MLP neurons of a small language model. Each row is named by its layer, matrix (up: input weights; down: output weights) and neuron, and shows model dimensions 144-239. Each number is 128 + 24 x the weight over its row's rms, rounded and kept within 0 to 255. Numbers have three digits each.
After each neuron's rows, "fires after" lists the tokens most often just before its 100 highest values on Wikipedia text that the model never trained on.

L4.up791:117085107122105131101086091102111106100105114153059112131102149144104077152133149143104095091175147180127140166161125119132181112112104106133093163080161160141123155087129146168100132122128115144116156131114166156112092116157114117126111106125126153153125129135154135130160149104168083154
L4.down791:110131082130095139138124124147140122144151115140108133141136138158123148157125146118161145151101092146142093194090154082114158147156142135107123106155098106130139122114114096123110159120166136139130113118136118131116128106125128137127105121109133096101143119130119145154116120134171147137
fires after: ",", " as", " and", " The", " the", "Note"

L4.up0:132130146120113138120163088080136144141158065128131140136093133140118094123120127108145139133150179113129159100146109104131136130134071159147127144146117155130159117117146172113113107091080157137118156131160148174110099127144128121110166145117101159102112112138169158147146142155108095137
L4.down0:090085127115122122144129137156152094166147167118150122089150087132116123147122119151064174155118125105119111140119130141160129126136140137110146117122119107106130148094161088146132149129168114114154132146117115139100138094099126140158097124106127115142142154140103145133134147153182114126
fires after: ",", " and"

L7.up758:121118123177099177164133093126154126115129130141089114147121107081126137132124102150120092117117132097100125169175105104127137114138123136144115124102177128120204145127152153162127129134110108118152092112162135130130111121183161095127124120123107152137132095119138129188115161131119121183
L7.down758:136096112132100113156153126107119119138161156118126125117110139118143116100143137201122054128141089104169080177106151139127125076126109136136098139108104152103176115173128135132094159110111138146086122088133074148135144127171114100133132071154112178120135123149096080158113164114106125175
fires after: " New", ",", " Los", " San", " in", " |"

L2.up680:111106123173103096119128134146097112143121134111105133145136088137099156153114093156134109183129134122100129123132141104103127156134087168126156132123111128133133143145123103142104097112099078123143170139141139134141152122093091136159095104199164140133134101108054177107131126097114092155
L2.down680:090104131098135168142110142146118185147106139070114112088113112134104170136147135121110166158160118168119095131128135140134135121112134080139121116184137112142150120147150130139132133114173129157108146131121140151114138131158137123120124073121104134104106098108108127097114198146152128094
fires after: "\n", " ("

L2.up1163:172131116160108131102139096161130123155121128147123135137130111106150152144137141150107107165086115137137117111118092123164139153180126115089113105137125104145117109126140085114111106145059121105103178135147162143151090133145141137119165147098146124098132112101124146158145111121101119136
L2.down1163:117149110108115103144145117146128169140101126128126137124139131152115118163094118145118105107077112128131107164145148086149151164156124110099117108099141148115161121117066114097118119130141110105116068135110125095094112111123153107104150109143130159157138140157110146147169130102148177087
fires after: "\n", " |", " ", " is"

L6.up1034:124143090120103167125132106129155121128135170126133134141176149112090101134111144105150121129064115111079136127098154120149146093105157150128144110117147119146143108112139092123149105134098199124165109064171131126152119151156104098178129134113163147155100166125078127145159107129101120166
L6.down1034:130101143118154132129119123172118144172162112150119138127138173157146113115132132125103124178134114104178135161178137142113109123100099114121098120104108166114124152126130127140090132124135146155114114156119111106150146133110141157121112154124100128125097109186110125094166098148137106123
fires after: " in", "s", ",", "in", "ers", " from"

L6.up1079:117117126107152114124150144116106095161109113133137118091131120114117123120146137119144142106137145138119113108133115130113139127106102173138136111146088147111169133089149098090096127157130177153102144137131141144123148136169179089145121128116133167138134142131138099121142128126150145133
L6.down1079:110135099129105116121160136119187148093172123105151134092127131159130116140105127150144139135060137172078089115144101142123142115105155145119139090158105127167130157097153120104127108149101108124097156157106147143111169129145124156103082154139106118099128169131143117128109139141166077140
fires after: "s", " Al", " A", " para", "S", "a"

L4.up1302:127154164164155120129128154110129143145107152156171134135138103155115126160109098140111114122111125109116132136132119105138184113167124118118143102083161117127105082144131112131137127144132119124091155144113120143116160123125092147113051143179128104139115116117128170110110132109108120121
L4.down1302:127118120092157131149155173099143121065136152133141119145107156173127138140118139132095122135147120123158148123112153168125140128117104136132089144128138153096165127084148100146148119127178139161133161163120118070118137151129179146105145092157141137177160142100159087138135129132114124136
fires after: " |", "|", " some", " No"

L7.up398:119147123091158083097130101134132125130140152140142115159148160088162131150153129169122121134141128153133085125132120107135147137151117167148103108113102120073152110080133143129144100126111131151140171129197119141147126121125100081129169136146094105121139153107131102138106117133138151177
L7.down398:110121146158118168127127135112144136157120135118108130163122111180140118143128128152149131128125157106163157153105160144149146114140146088106124070117067145116077129083120117116116101089115135123169196161159150145126088105148183088133159113127128119143053142113170138109116137136103086106
fires after: "\n", "-", ".", ","

L4.up734:073150110156129164086145124088125122123138140127135128137182140149149145156138123103138166104163145109160150150176137144132123151133119061093151120115114139150148157111158171127119152133110170161147113112164093150149124104125140082120121102085129128140119100101150161120119103085108099140
L4.down734:164141179140136123140145133130084123132126135098136119144145117114112097177130158119121147141137140112112125138133078134103166103132122170135125128121147148135087112131096126152106142100113085153125160104134153153116128113139103147119147127102126122117115120115113137168113099111084147070
fires after: ",", ".", " in"

L7.up1318:172133117086172156146103146118129162128126155145177098153104093153138128108136099134120129127120132129144112134139165127134126160095089156131078107153126128123089115122077128150104182108132145116128113188149127137105108166139139130141166098119092119113118156134119141145143130136145139103
L7.down1318:126080106103148116140069125143134133139147135141128095111121139091107112064115113118107125122142138130079122153122107109169106155121102157147125165100115096157172130136115100096095194106115099135125129130159114156116102164156116100137097143163111151115110139126120167120084185107131166114
fires after: " ", ".", " Report", " Chevrolet", " 1990"

L4.up1175:169119108149134092151178132174132125118106107108156110111125142109105116131123126097103119125144089128092114122137161146118119122126120114099128114177128168126126146119139126112156137139154097127127150126149124159093092149109179141160129149102120175140175107148104128117148133109151091095
L4.down1175:134112145127149124127114104130112153131086087174096138124159112119157145107101121124141111123113127110130168130139134090146122133141140116118071079165097092113137077072137144100126155139097138107103160168135105108163128128118113127119156115126142155162152063124121129138127118105136117121
fires after: " in", " In", " to", " he", " He"

L7.up565:101154097136117079155135104150141109135116092118167111159104138118163147124117149109153134104118146157109135165151124117096117172141091119135093116116139111124130147068129105125070132179169117093146124111128126096101108071110158104113139135080143121155139128132152126149128183116122083112
L7.down565:138119112128132177112141111128135112162132094157107124118113142124109149133079117180130098178132131148154100166155102138118135114131143104102159117141116115115128098109110119120079144114134109138154092096195125153121202182122117123126139142090079162145079126143102115141139082131154088105
fires after: ".", " well"

L4.up527:120126130081133135151150126138164118129106171115139095095163156118154122137159101118136135131089133150163087116121113113128170123137142146107082115096084129078135121168179159155151121157128173123164090133113171140143126098143171130194123140152097099105127139178133170150140106114147119155
L4.down527:108116089166117125167163157122146154120120110099123158152119113146112131145155123127198116119135159119137143137110137131110090099123136149067145099116115140111175091095130133115071144089132147125139143115124092144123177076108106172131114141070170113137115137144147122095142149097139165172
fires after: " 0;", " ", " –", "*", " Tour"

L4.up194:174091118115109139133122120130077130117091152148174095151092098118184131184116122152104132096144119135101122105175132138132144127139130159157083167137104179151135111118136153148100114126112101116108151114118151119142130107099163159110129086163138120140128135136106141127119150114101160169
L4.down194:158144176141107133108094137155108163106131118098099164121129145121165138113138102044157157164126083089124149174110159146120155117119129143130119129142090089185097150089120154135157077107089112144146116153159163143159085137158141144147122167115106084156101121095135137114148101155117150096
fires after: "-", " (", " ", " Open"

L6.up1332:120130125108123124133110146127148104142139091095132137131150105138163097125095166153084155139163122128164134106112179129111079099151084140115149133139099174134126076159100155122129081113090144116101100149126121146098097122135120158109150130110134125138135127122105169129145157096141160146
L6.down1332:152129123082114151157184141144151151146100151107170092123122140108131084153170122139106159128072134142182120162147124170121170100143165106097140144086083112116192138135135133157107127106146107137140115139152094123137139092119145109155147111158124137129122159083134149068113115164118124121
fires after: ".", ",", " of"

L2.up927:136120138169097133100158116105151087136173121097167116185129136147138090146132118127106106135143184092168162063095130102084163132141138148124103139110126097072127131113089179107122106089131130141149188162138099113125135155138114104083098096140108134118101135120100104132108102129177107170
L2.down927:110131126128164174151141145148134129155145144138113107073103150085103130150145134136117107154134137094092113170108155168161142140113171106166113156086139170121112133130148116153161155151140110113114148117118155084093119117158141114146089102126082145149134084135124127110096115084140166126
fires after: ".", " According", "\n", " However", " addition", "According"

L4.up1133:140148132106169140109146151092101124128141088096129135125132085150104149133146078111130101164121135144135145121128143084113144115161151141096094147126094166145133132167106128088139152161120125059140140143157110110150110132140146121108142128115141124147103098088125136160132115127119131114
L4.down1133:163159145091154161159175118112093140139105135118115138174166104182101144156155109151120110121125160123132102176167116129151108134121125097076134134159137137112145120173126111114136132121117075087128118159109117137165138128105118129094144149165132097139145162082110176131136169083143118124
fires after: "\n", "|", "-", " Website"

L2.up244:120147126156172127115135091135144100141098167125123163128159118135161149173146124118148150104122149122105136129132153119157129124110129175083145141108168099094103146094124098101129156143108134073121137146098111151176116134132125122116151095124059117111152118153131162148147105150090130100
L2.down244:104170066092152165110144119094135150114128102098141144137157094127118153134126094130144151134115078129106167144147157128135148150094101102147125153142131087097123152134127160110081132168112140105145189123108128144156100120121080155080131119160147152118106151092122135142136175158142153173
fires after: " |", "-", "\n", " Website", ":"

L4.up1062:133114100141126130128122127061139113120085154154133129141133103122132155151110123153122160089144135097133156152121123142167144113121085156099117128139103144126154159097154166168139163117160152163106181110098159130127105138154117137141104093099125181140110138119126137123167166138126103156
L4.down1062:127128149162119096185138098150121101168139124143143132135157077134164108148125126123131118110130126136137119163147132094102159151142122119119138131116085103100122115170118087122156164096102140128093137123125131149133160118090115137168114093142107149134139147142124108146125142071159141139
fires after: ",", "),", "\",", " (", " the"

L6.up426:103144151124145106126119155114130083090123140129154112137159127154117159130117077129168066180163102123160142150127118114150134156155101169123129138073155143121099118142159119179164129187156088140154145131165092142117137131079116143120115109145113125144127144088107139168147172086143143141
L6.down426:163128119116118101144111151108127123109144121160104083124147100116130141142121080116129135151129134121158156140080170123077153139134129101145117150097144115122099149104133151144167117141077109131150152134113093163096133083099100133175117145138096159095116083163140123086120121101137170150
fires after: " |", "|", " served", " such", "\n", " No"

L2.up613:142139137118118121137133128128121164116126131120163106119093139160110141115170127128139125126124116184085138116144134131163140174109143084122164116118163117146129100131134135132130125111087151096103184110113157122125078146160148140119152125131086114159137125099105134093106115135096114125
L2.down613:130152147097133145123145181158157173138131145109126169110111103165073135112083107126109110112106154164136083109134165110130139132115143147107101147124150098116124115122150130141133137119137115137108143140099115105119173088136151136126118127109166145091115136126153132113129119120159163117
fires after: "\n", " (", " ", " \""

L6.up1071:099122123115106106126106115163124142118139104121124091142099113101180104145120151129118163166144113135128123118178112134137145139133122125143129137186129165120134132147167156122109112136082174099178131076136174134092113084164127146124100156110118085135114126175107144139138147124143130118
L6.down1071:101136131158127133115129133096108131128125072111120167130124178136145135121126127171126166112149171110143148091105094164122118093119145156070130098106125127116093132108138109124106139096150150106133084161127123116144131114099109099134158141123107107160082148135098116120125107159135126132
fires after: ",", ".", " "

L4.up727:128141095138109105181145110122128102083091154085179115112139121138094139109149145165160146152087128135110130115080139084112117144156128080161134159099115149097117138075137123176082105086131135088101156113152166122180102143147147159149122134138105102139142158146134151138140111147090099085
L4.down727:157116079136111119144125097114127109119122132088124154158103138162154107148147124145192160117132153152130116108143108149147130149130145101112147130095151172075150055132117155157106154114135133114126122123158149069110149120120120140119119140108129143124126117139107171184116104147118075114
fires after: " ", " (", "\"", " Candidate", "born"

L2.up30:111105130089098141151129097106157156119119140140133166130168153070087141117145139132116150170177113148129146162095154072111115071134151124159127129121143139103145115098165137129147104164150125110143083097147147093109145130149096123092165117106131112162154106123131114147104153097141158100
L2.down30:125122086093114139159113140142122128151141136108135117115140135133116137122143121136108165097069166164142139135162129109167091093118101140093139129120106141134115188157106138151117104146109126152106147134112135186075113158177098126120131140157145063138113137136118158124123167115123133089
fires after: " on", " in", ":", " In", "In"

L7.up321:156133121148135188099095101137093136126129157146163146142169110149135111143185144100102075108100134139118103163156130118167122108153106132108120154133145101142130156072088115116118099157107152094114103115144109186090135118109172148151118164123130119152133095117138142116152139115159119129
L7.down321:117127135103106179143140135131112096176129108113140117139165111142103170133188160115105132098081085120101113164130152144108090140109090138098132148090128132186123133106075095123127152162118125143094113130116119159133167104119112150152132136138147113108095137103139170095113164112157124098
fires after: "\n", " place"

L2.up1076:132148120087101156122102068144128090092175136146135104094148114119135090153092099097110088168106092145165178153147106115118110121147181096151112116146103115130135153159120113124134136116093166179090154106142180126119134099148134149122109078128136120148098138143115181125153135096135139114
L2.down1076:166124129103119101136093115104121090099114151162152155118093088106153128096159090060146165135075107120111117108153146190163168149145093147123144130140184155106148132134161154128142143119180156148174089130126101129112109094091124119167105126125085125147100100131154124149171087141105157080
fires after: ",", ";", "p", " CA", " NY"

L2.up1028:106113076146118112105109139060093163101135101139140130139154187151095164151117132090079122126165155074154136129092136108140094176121144082129122157126137087132153153115153133115158147125094125151138124113118170138132113186118113178166097109164115139122126150154120162130116119148113097129
L2.down1028:169106148153152127157082116127142119098071170136159128125162109154130128144114127176112134151083125182138116126135148146094126157109083118125126140147162160114070116175091167161090118161154150125085118153134144114127106105119141146108155110140116099128130128132080161151122081098107126119
fires after: ",", " (", "),", " a"

L2.up995:137147105141117113107139139133138153139120130110119086157150146126144165151137149138106140138120098131105124133114129107116122164132104163116118145146097120137164118127140128145164148104116141158162127131140146151124107161146146120129137160181106104117107122129134108131145098165081165147
L2.down995:119126126113144133162114109080095088106110133102116118144155179154122115171113100122147135148139073104169140132114126146145106156136126141108107128125129109118129098141138097112161125122140123124134096128112140129177131120115125151140087115089123127145145159124128168120133137120107096128
fires after: "\n", " =", ",", " the"

L6.up687:135127163079183106150110121126138120137124114154150157116129150140110136183112059128131100063091091151130110145148079107118132102118123104138136138149128131081155107098130132133173081123118109143118115123114112155110145145117119092077121162068104166086124132156108134123125119102117123161
L6.down687:106124108191113161106169117124145131145135135137140103141120159118139158106147133117143145117136131130135138190096106090121103118102109128157084125112128140126105138143147075087156141165146154099156138123091120140083131138111121095107129098160172112129134074129121109182120180102121119146
fires after: ".", "/", "ö", "-"

L6.up1456:145129145126157184149111142108110117108158156135152128124185137133113145107134163138115117118129164117149093153137131098074147090156080149068106166097115123140130119117143179128152163148145132154126140111143143137122095104167138116155111094129124127128095105100154116124134098145144087117
L6.down1456:102111127108174157129139108134104143117138125125105087084091097151079136103109095146189132126124133124112111130166157120160137147107147124131143154110115123111094122157093129108081119134161151112156152162164154093097099100151133120122097097150120167130156120174122104096121141114092134075
fires after: " |", ".", ":", ",", "|"

L6.up1118:120132114103135128132140121127112102089135103108129124104147120144127136114101135141130083109155167097144103140114131117113114091091078125100127122130151151134139115116138156178135127158161073121093121101128122127119089142122114105104156126138117132121138137148140109103130113079205146106
L6.down1118:081126138146127136104152114143133075122110143138108108115123116159135121113143130130139126155115102172090041177101133110149112100145139160111155125097116103111143117126131113111128125165108140165156127113156181184131121148118141115119160157173115100127115161100123130155130062126149143110
fires after: "\n", ";", "|"

L4.up1530:129130119129138151159154147166147149132129083125131120119097155081133132161126168130148158146149091148114120157138096141117138149122158102150170086111110088146131116109129118113124137111103116135086162147137119161087121157091101104143152110149165136157161164095131146112184091140134115099
L4.down1530:108098124108152100115134133114144092165128092143165122102122145117135111127131119146141097128138130143136130077161120150166099132124129097097054156115115113125136121113184133128162118100104104135166150139132124118132106116152171118124164155149171134137151104135139178122141102164146076088
fires after: " the", " in", " to", " at", " of"

L2.up1383:096141116136131125089110099145150127146134086113103111124116134174113105151149167120117126139120150130138134101105151105105125130150129137145146106101098126102149103148127095155166083116091098130127152157175133155145148159136158099088072100161172124166109126131145136127159115127195119163
L2.down1383:107122106123095154138164103124133105168173166149100112095151141171149099114092127174097098152097154117125136158136131106121159142115111104131120126093107160136074102156089111128141118147101135090132146124132091121112095183148122124107141116131131101177176154147128160143132115167109100147
fires after: "\n", " ", " 1", " 5", "."

L4.up897:133120118133154160132160109144139140108171119132147128119151094099132102113149126147141122155078127136104111119139065124117120126115107126122115116127087167100125093166112121126149103144111116145145128109164154122133138147181093098127088149109151075124159161124158184158135116127125138134
L4.down897:104130105129122131156095100132120129121106141144125115158151160128122099148152116122093127090162103118116080111082165072130131135118114119147120120139113114151151130115134136122140113122171115167095140145140153121098140138119162144146159112161106169135123162126122142115128154157105111116
fires after: " |", " 0;", " —", " W", " L", " "

L4.up640:184097157114139127123155134136149084155177080128092129125102139121124082156106113142151135114154101140127106123144091132104145126134108116137150162140161140132122098079121105137133105139126122075142142148141114142150139128113122121082132124121132145119148123077120157174132098110116141137
L4.down640:137112188084171161133122137131156131163103159159150145133131125108086139099145091124095189150137175113130129135157151106141157108126127142104127137122130168113133125136124149110078133168128107127109120143104102159121132092099127160132093137115141114114147126135148090102150155097152114159
fires after: ",", " and", ";", " so"

L2.up302:110125119115121109103129124156184101124141125109124132099104139124199103104107139153126148093161134154112171108146106175192091101161095145138152118138122140107107152109130084130118123073124140105109122155143090153124109145142139126108125161107121080123115096139145074133123114087161095148
L2.down302:154110142111159190109090150125097124118163148162141128128166102149146103145079100110126100148112115084107116112131133135111166131133106082199103139099145160158157109112111158111121156123134144134131114127121151095109157069146100134115109151102114116186105138104140148119120156129112101097
fires after: "\n", "."

L4.up731:147111118107146088125115114119140120175119105080172081134137142095129092146082097171103113136154140122140114112142114122120109138129086123096103103161115083121101106143117144143163153124148118176149134096122119100132093123128151118159110136136126136150126073106164100163099143139164109099
L4.down731:141142097081084080160132148112145120098099140147114094117122090175124182116108120115136176130179131157141142127124181108135176133121098098140118115153112133120148167115149097167126105118114120125102131110132121127156153095134133113105108142112139119120152119119126099166122121150119137178
fires after: " ", " P"

L6.up748:114158075154149095135150119140167123095101079140139090080128130108122115095121092131092129129123121096080119130084117122136119096133137085149143151151091089129154133169142138127098129106139122116157143107132139140120152123141157153126149134109149151144106144096084173135155102169121150190
L6.down748:136113164141151170177107119094171141093142142121125119136133125148102166132152162134114145166124162132098148114158139095133163115160114116125124125147157153163114116134115111101145098152125171113141099148137157092115109121137137164143120129166107089137187132119142143123144123094114138100
fires after: " the", " and", " a", "s"

L2.up499:136103154108124143124152083085103141156125114112112119145121105172165180147122134125151103132077071153146154127115152111113142136156153161159132127109121107112115129149079146150104123107113119112146133155118138145134115120159150093147139161129149137134128139128128141165116095139150107158
L2.down499:131116099165145111173120157131119114151097133136097127114127156089131139110119164154115156133149133136114125092151150154105148107125167085159151180137134110123165129157146124098105084130157130120136127083144130136128108159112126150118100077103089135142113117109090084118102132102118159133
fires after: ".", "\n", "==", "-"

L4.up1507:136101086165141146171129124145136155109100099109164138110120158146135141079137120134121160136146136120123116099191154107151101121087097090115122139134125128090147109091162142108154130119128158169136164066127132186114109169148178142149119104114110161143083123120133133152090138145143150145
L4.down1507:091123086126128123103131149120097138082147119146141124176122084131090146088122130139093113098153144148166143118143123110131109112153118080121143126109122108109144142123149100135118122096123122142144172108108087148101095113122151140128128087093123158111096121109161127148157113138163148148
fires after: "\n", "==", " (", " \"", " =="

L6.up590:129129104122115131103166105117148128135139133130152105133116118130154094132107123107136145154095112130137135146129091127130157141110107149079181124126052128156154085166166138129110178153089133137110154154126138147101125116096143060141133114132168148163132088184097156148162132122084153158
L6.down590:117199130153097143175117122129137145058110103133121133126191113144122135114127147186156117078129148094098104121107145123122136125129136113118090129115134156137138169121095133147138120171139123130128102133122132156120144139126154121129137129133095122089106123111146141131125189160168084121
fires after: " =", " H", " A"

L4.up132:147104134108108115099141130134137116109127108155100092101162161120145124153196159145113133137156108114123115149145151112114096109134107138151077095138094130126122099091143116108164127133114103119116078105095146143133122165150122084145080092103152127172138147126115125138142141086133123121
L4.down132:129084139142134143142092151105102140136124130124089133125123165138107123149090156133110104132105103158151082148091123136136144107165131135151116134100135134138149132169163121136144156132132162123134146183090092110143189086162134148149139144122084120101150162096103134107101135141164143149
fires after: " of", " the", " John", " in", " In", " at"

L6.up366:086146118126137143113101150134137111137146121104133119126139105110114150121138083112120099106123133146114127079146115154197104124116129118110100126104115167131151119103138148153154133139129161150156127144145170077123107113109136100139124205095141135115130117112131125123121105178175119141
L6.down366:106136138109136146129101146133146152142110154152157145138123129147136095132116102084167142147156150119155115134131152108100154079130137111155132132124108148112162153134108101118107102118123153121177116156126147091143175109107108160180126109094117118125131114180135108117096135143156122128
fires after: " P", "P", "c", " Z", " ", "oc"

L7.up419:167092116137128114128090075092135131083143116157085075145141133133160110132094146156121081111170116113108159136150115106119137147113132156137136131147141094127101120111114105116141069112147118094092146110163123153138119146128114086122112144109131160116092156172154171120121114107115126082
L7.down419:164178131132133107125163120093153136128082131133079152133156114114139128092133156143094097112130128173126130107097130177112101089159134094105148085121112171125095083107142121111061126154117122139129086172094134124149122163103088136088121121078119107103112098134120087136162124140116144111
fires after: ",", " in", " the", " New", "\n"

L2.up511:105144139108132116094133131112103137140095150158082120171158134170176134129136091110152118123126162113165121132108106120117131145089130133112127169084156132122121167143149136103157103142142109106152121058090118112124131132119109108153118106139125136155194170126124136142109174100137111117
L2.down511:102149138123136117081094169124093131158115115120137100152109129135108117085162141110157130118119124146147112087125120109126140132103148098098119154153092072107145176128144158144135143174177088096146138111130093112162143074100133152157105135104130077101142166132123107114146133150104124119
fires after: " |", "\n", "==="

L2.up818:060113128154138117113126088091105145140125157096121148135154096122128148181124118124146087121148128147104105169157157108126142115126101135131104175149119084143129127069140113154159106109127092133108107117112088156140144112118122139110158140127135155093129105164133164076139111122097116167
L2.down818:175108154104135143130138112125148104123130141152124113170125150148128118106155133131141118129149169085121147127080077172130153142172115109133140158126133122125142089134134114110104104121137129120137147123147128105095115171153164138110091121129110101143104143112139150144154162132107124164
fires after: "\n", " and", " ("

L2.up1462:103103148134116100146110144143134136098132150126129083126090182142130114137144100100099122131119148149130104148151098112132117131142101154136175113127159141107096081182137081125116106150116171124123135116133133101114146103125128186120088109142144108144129142110119139180095141109158140104
L2.down1462:164107126123127123132084148190106140139122115131116135127139126154144185136142146142138157108080108121115149088130119116100185111144130141108100106158119112092110114095082127151090122142127101141148144152146107097139147101199116131126126149122164135090117152143134133120121098158177135129
fires after: "\n", "-", " \"", " (", "'", ","

L2.up1391:155134134154143088097136162141103174138174147172145141131107118095139157101199137140155126152112109132093163102105084097124168098143107104188177126113098098123132059119067127104196110087125128152153143131135144097163127153177136127119124082126137110125125134132104133131088124115152131148
L2.down1391:121094128118132143120125138156177171133107108128160132154107123129101118102104125125122154132160147188136117176144117164104131145112111133127095154147175101104121163153128119115133119158168085149112194106120102150131124140134148136149106157138103111133102112117114116112119074137122099155
fires after: "\n", " \"", " ("

L2.up1305:096107120122087115120100061079118111119142117110108079176141158115154090122147117132089104140116138098167147137120104110162167136099166124105137137166094129111121140142126113100174125132110135141111114132146122143128123116119147156161126149107093129125098134147099155133163137124140117129
L2.down1305:162097136122124150149146081193136098152094135119157150110169113154110128107148118139116117118082117154148125108164134145130084112085161131113106124112137116098115115158134129085108075175093118125133108130142155139133159128095132106144147127116091169135140099121196103120142148142142110129
fires after: ",", "-", ".", ";"

L2.up493:129134160110101135096156127154133146061123117137128122182126160125147101150181098113125160124136127164126124162161159163102153109121119144154123139127164094138117111090121130124120100099164128086138117162141120154128097162164097130067155126108085115112123132116102122133113123140160094135
L2.down493:127122120161124107157065142163085166094132129096149110120130157088132158107082149136140126118129097148092148127147165109137165092093110172070140131093144164108121139144104115102119147134126123134113130101121146103099116102098173126152095133138127123136119127131143179057098121139165160129
fires after: ".", "\n", ",", " "

L2.up1146:092098162095105137131118166100123132139160075093131118107127110151110129174106115094129119111115125101118153135158107106097134139133124156173156112114159097080108131127146109121109079084167114116166152165125086141139121078149131109116155115109168136178124113126157149188138112135151136191
L2.down1146:128093124175120107093074127127151148120113115143145127158126138110125128134135151142110120090115151141105116125124121127139120151115172144070139138109107146134133137159121134116131159155136130118098161094154139150113095156121155110135095115144083087111120091151120147089091135116137132128
fires after: "\n", "-", ".", "==="

L2.up1521:149169127152105133093137129119150133117136141120134115131147134091114074124085132151110108134084154155100128104111092121124145116149086100156149092128090091108181129160138123095180121127144137151127125122164123127156109133182130112144110180147123161103125130130135146149138171142111140118
L2.down1521:095087163080150104128135129140153178122124124121131113127121114105191176141102116094156135150143093087186093150116163114103114172142139135130118136130147098120106138090140098145090128151149129124159133094137112146127111146119082121139144114135152113127106142173118093124102103111147118147
fires after: ",", " such", "s"

L4.up1344:123087127113093146110117089173128150115109119135123156143196111135107143155092150148124105146144125144149156096143136100132114149115150142166111089119075099163139150117137153110116115123091112081142127080095149095120146109137075155149090096107105129116121107104164136145123136091103131157
L4.down1344:128186094112153114150150149110100130105155100123134145101122156117092100109155115181135138151146179103095089123160089115111140135132149109108161131095152115116108133137140101134171093147126118138108134112121122124150123156134123097076180176120120128141141175119132120101129118110102142128
fires after: " in", " to", " In", ".", " To", " on"

L2.up323:149142119147139146153136080144121104134137142115144089163156136062143149162153151170123146137098161121098121112116147124153095070092095133178132077153133088147164128136129178124107078175125128112127106085146140155137120136176140092093100138139114090143142124101132133151152128127151142144
L2.down323:122148167069135152126158121107129165135101151155175138165127153107159116124125127142166081150119142131105096100110121152189139145088158119131138134126123106112154094110103127104126114107096107109130135125133143096159096180141128116156126111128138143070132139154116093124154133144136173087
fires after: " the", " his", " their", "s", " The"

L7.up962:123146142104121100098134180097101125108130130155134125102151161170100182166152151156125100177125133123128106125145123139149125159155146119105123131125120130124152095137124158126132169133129119116130140090193143168148119129099097138151132148116141113123143130087143144123147109145131136172
L7.down962:107110147124083126151142122123118129131132160126164101179142112148117115124110146119109187096131182162091136107130129097128109114061137131149131123117122154139105109133131109117156072118098167083115114199090184102135130118133191130102141090161137113104102097144109163090130124131171135110
fires after: "\n", "-", " Most", " to", " (", "\\"

L7.up985:148115127155122142107129136136117118132108118118133109128157118094127049188101119123138135148130126109150116146131102134120067100159146098132129112150093167122156101138140124125116168098083143133138121119111120141141093120126130141130118129111150102129084092107118124148111147139130168105
L7.down985:142141085111161148147204112158153156059124100131149134096130131114150114114110134130122150092147139112142165114136134151122148127111112140107101090153091108154143147088118129104137142139138121120128147119117198140101121125096145125112137126134155131134130127117124133106133105127166157114
fires after: " a", " an", " A"